Weights of a small GPT-style language model, trained from scratch on English Wikipedia: 7 heads of 64, no biases in attention or MLP.
MLP neurons of a small language model. Each row is named by its layer, matrix (up: input weights) and neuron, and shows model dimensions 0-148. Each number is 500 + 40 x the weight over its row's rms, rounded and kept within 0 to 999. Numbers have three digits each.
A block is one neuron, or neurons of one layer that tend to fire together. Before each block is what it responds to, as a language model described it from the Wikipedia text at the highest values.

Description: Modifier before role noun
L8.up100:495589511434567510521441496457505558502519498540549567489539494563492426493566438514526476483553459512481530554548521494470518496542489480458482494476453464485477494537541485503470536482541441449538489478466505468543454529558561479450525552472470527516566495422544492456450546449469507479519462507556516446495494501483509478525485486434519438528464437469489482466528423440493470520473561535449492511583517507500505467458474436529480516556535418492
L8.up232:504540464550525516588568466496467481440444453491573452503439498499494480461482472433488504527543461459494500452478463474383511544541446487507449445514537513472486485506493483581480510471514579586475489465627482478562509466456518495433514483487467493440515438510577520464443514508494496431531546509560521522489536536440447514439511523482477499471489537484437581485500524511472469479555474602448536487495467493465498509483441435442483520535546481460
L8.up385:506506534484494461556356466475563534487538496513475472478477461458454430486538489451485507501568464421496504520524501515468521454560519512446434536479449544495493438511545470569517563449527508477460432525540475552553530463540486499411514458476441602450567486422445559535557467493530496475519578518556501480557542507462383471528515570472492503530486509559538427515542509498458483508579539552423545555503472513461502464557537410595536569486472529484
L8.up504:505520475575544398479489577486508502486570445463485483493464533470506494456553449480438572533597463506466529442457487474463440465472470509538538524455507459525470483604536516559527500551482428582478471519503477462523533463497443462515414449475514538490467473532584462526498502434525585533520550549576492469491520515401447495491561470493474510475494480496523487497531568482498487473525504456473452543548405518492473439494590483491445551458471480464
L8.up705:547557485443549512608497497445544548509607555544485474501467523524484551443498478490514513493577500485503474533454587519493482534506466532354493541547500471560547488437536479528509528526549454570488480441467496482522462483572484510498501514467452516504459471493490526490525482389458510483405502522506461561498499487522511445530462477485547464535499517528495508492417537519442514479513561503446501529493522540535517591510522438547550465497495498487
L8.up876:516523450447480450532434512524500530499503446526501480584494463524559536496529468532544489530456404541445494543513400521547486513495503484444492616479549514552529552515535503546482425511559490510465498472533544457512482531513518490476521483475501502475486495465462557543509507462547567459523452540488496553481569584430459458569425507557529483543458535423512481543517440484468385488542523525493496485459454508464550469518524474591442538522502483478
L8.up1557:503539455555524491532521486463477450485537513553442485455528475479497493447470518464477482496573500556488492470546491521485481515516505513501479498562513561566535535524554479517493556499559481460489475482497444425511466478531550451438509466516560542459497484482527510509542481571463506555488464474457579426468494535462444493579486548522520510483469492443504527488473524533536472495437498491427542553487534504467548577480500429458462436458488481450
L8.up1599:433558524504591442576393445461459540518569542548487579513484544506562503557517477505534520467535456496457497536535511485444520594478526467504520460507548523491480470524521527505515457459536505521495514451499510535520514482508510510464454444462532483532504508478468494475464496490508436504568519465495580506508463513561564484492591516521512514514537445525483554543534473482527512478484523459440473543528567527536547526501481460513508492481501501518

Description: Sports statistics text
L2.up324:499540508499541582529494463519540543468510465537470563546551495467519504428500510526541500465580487465525517482545525523542511499490490503523519454467555576564548439465502493529491473443467493468589524459549488443419524532543535494450493460493525509451502527442598510479489440532454485528388530519486482413481530465446492501481494539550538501432519532469460470491419509475494521490433473512525433530470563579446483469448461537482532522509447537465

Description: Country and nationality endings
L4.up5:476515572531529453536555461511463463459519513439522486534520501472460512482588548471481439486547448512506495472564442458478519562552492507574472524584607490429506459517465483539539471530515492530490601486488462468528529520483529500431543495494480467492507471510520528537465528478576477452473547598486515533492501468488465528532549492512555445515502454499540439564504515462478581493480488573432564544563464505469458527505448503481436511511483508467
L4.up50:524449522416537539496447524535547516549453451525498498474555524490476515512511489429487423485454482489532528512504568515506574501547518464443478552556531524493506466557536464503470504506496577569542473489494436517516488418546503482526489422525542459456461482543551484461524488444504468477494545526429533455502412500509403509473529501493502491591494470536519475527505511500480425506478433542487543508464491474487554490541508540509520492502542436458
L4.up154:498484507463474529447486477555466501479532567434521520536511500528492459550479498505505437509567468556532474524519496528475486531481555511491523460521604450509497465536521481539534529483502478524378476500535504515500448415496520512479461509458531588580493488579471531570438528497505468520464487519528505471391569472486442406495473506532567594515486566576588479481501519521503501497505516532430512519484471467557539463473448502479454476492517509504
L4.up377:478557532417435533511465491529514559505523475526422502471547556489446496515476514465471463495517494536543569529518472504557458530522478530502556488476577501514464483562473502478494533561479529522502476471500479556456544459578472516503519578503512462474542479484521459453491508511501396513557485530513473474466402499487462519465437495485566459459502442581477498516501559495435422485504452495439533541501463476564468547500470568483532480530450519490
L4.up679:530513521493529495533471530535515444524447506488486511433432491487428477426557554480474435466446490405504531457524442504479514478425475496500479398509542506595455480510456486450549539499517524546594460466514459502494431460557428498506566508472579474523577460510478499520597437543513448460439517508590517556495525441433462486505428471593524516546483438575512454500501497496567473507461502516473492524409467463447552468456556487521503472506562503484
L4.up1271:539512503457493498523452537553472467445513470508435483438489553508457537473420527420544467483454469512599513493595538506489556450541509475495430485523516609432531488480515499547509537501474502499532497498459432503447524500487541471452488480465486493445541530547540519569534488413486439453507491520472447492441511487540445504419465481424473443550556478508519481576451551514498479487506565476524466482467543554459552498515528446513497552547509475538
L4.up1656:463476518490481467503515509458515547463523537455508526439506529445526491527516500580502455538458548533482511562454540545484500525538527556548492496483526504483493472450500504491547511569498557471452520445538447458549479484412499493489499460531536506447470556663500390487490530548514494485504498498519482483448489504473535525486568488436548499544533513504498507560465456486497470500526521500502551503496498487519572510478469557485461474443466540510
L4.up1747:468484524527560460513523521537519454510515562519468492472516545491462540485501598548575475637597476516642536466549543542557478538541473485538494428555445475524542543480549489596461448509483509505480552491538394491538517522463489537536523455528584571524510391468476549445448460422523466491433471390528492485450510506509458549489508514458518514547510510513429504544490491451524577490479533580477490454565507519467567552544502519516475523469488575538

Description: Place, placing and name completions
L2.up482:444503516505514548495429500560511466466569463490500500495537454498453436558514451547418495464522535538531495601475428535569549544483458496556515462511505523470509457570463455544439476535483542480403498504487484457565444552518449481499543489511504433475608482551465486525491420498532421562530574456495492530518528465556419565525462496568429512473507510540562485529509579539502521521463451461510441552536574436452440476461495500476501544521569541487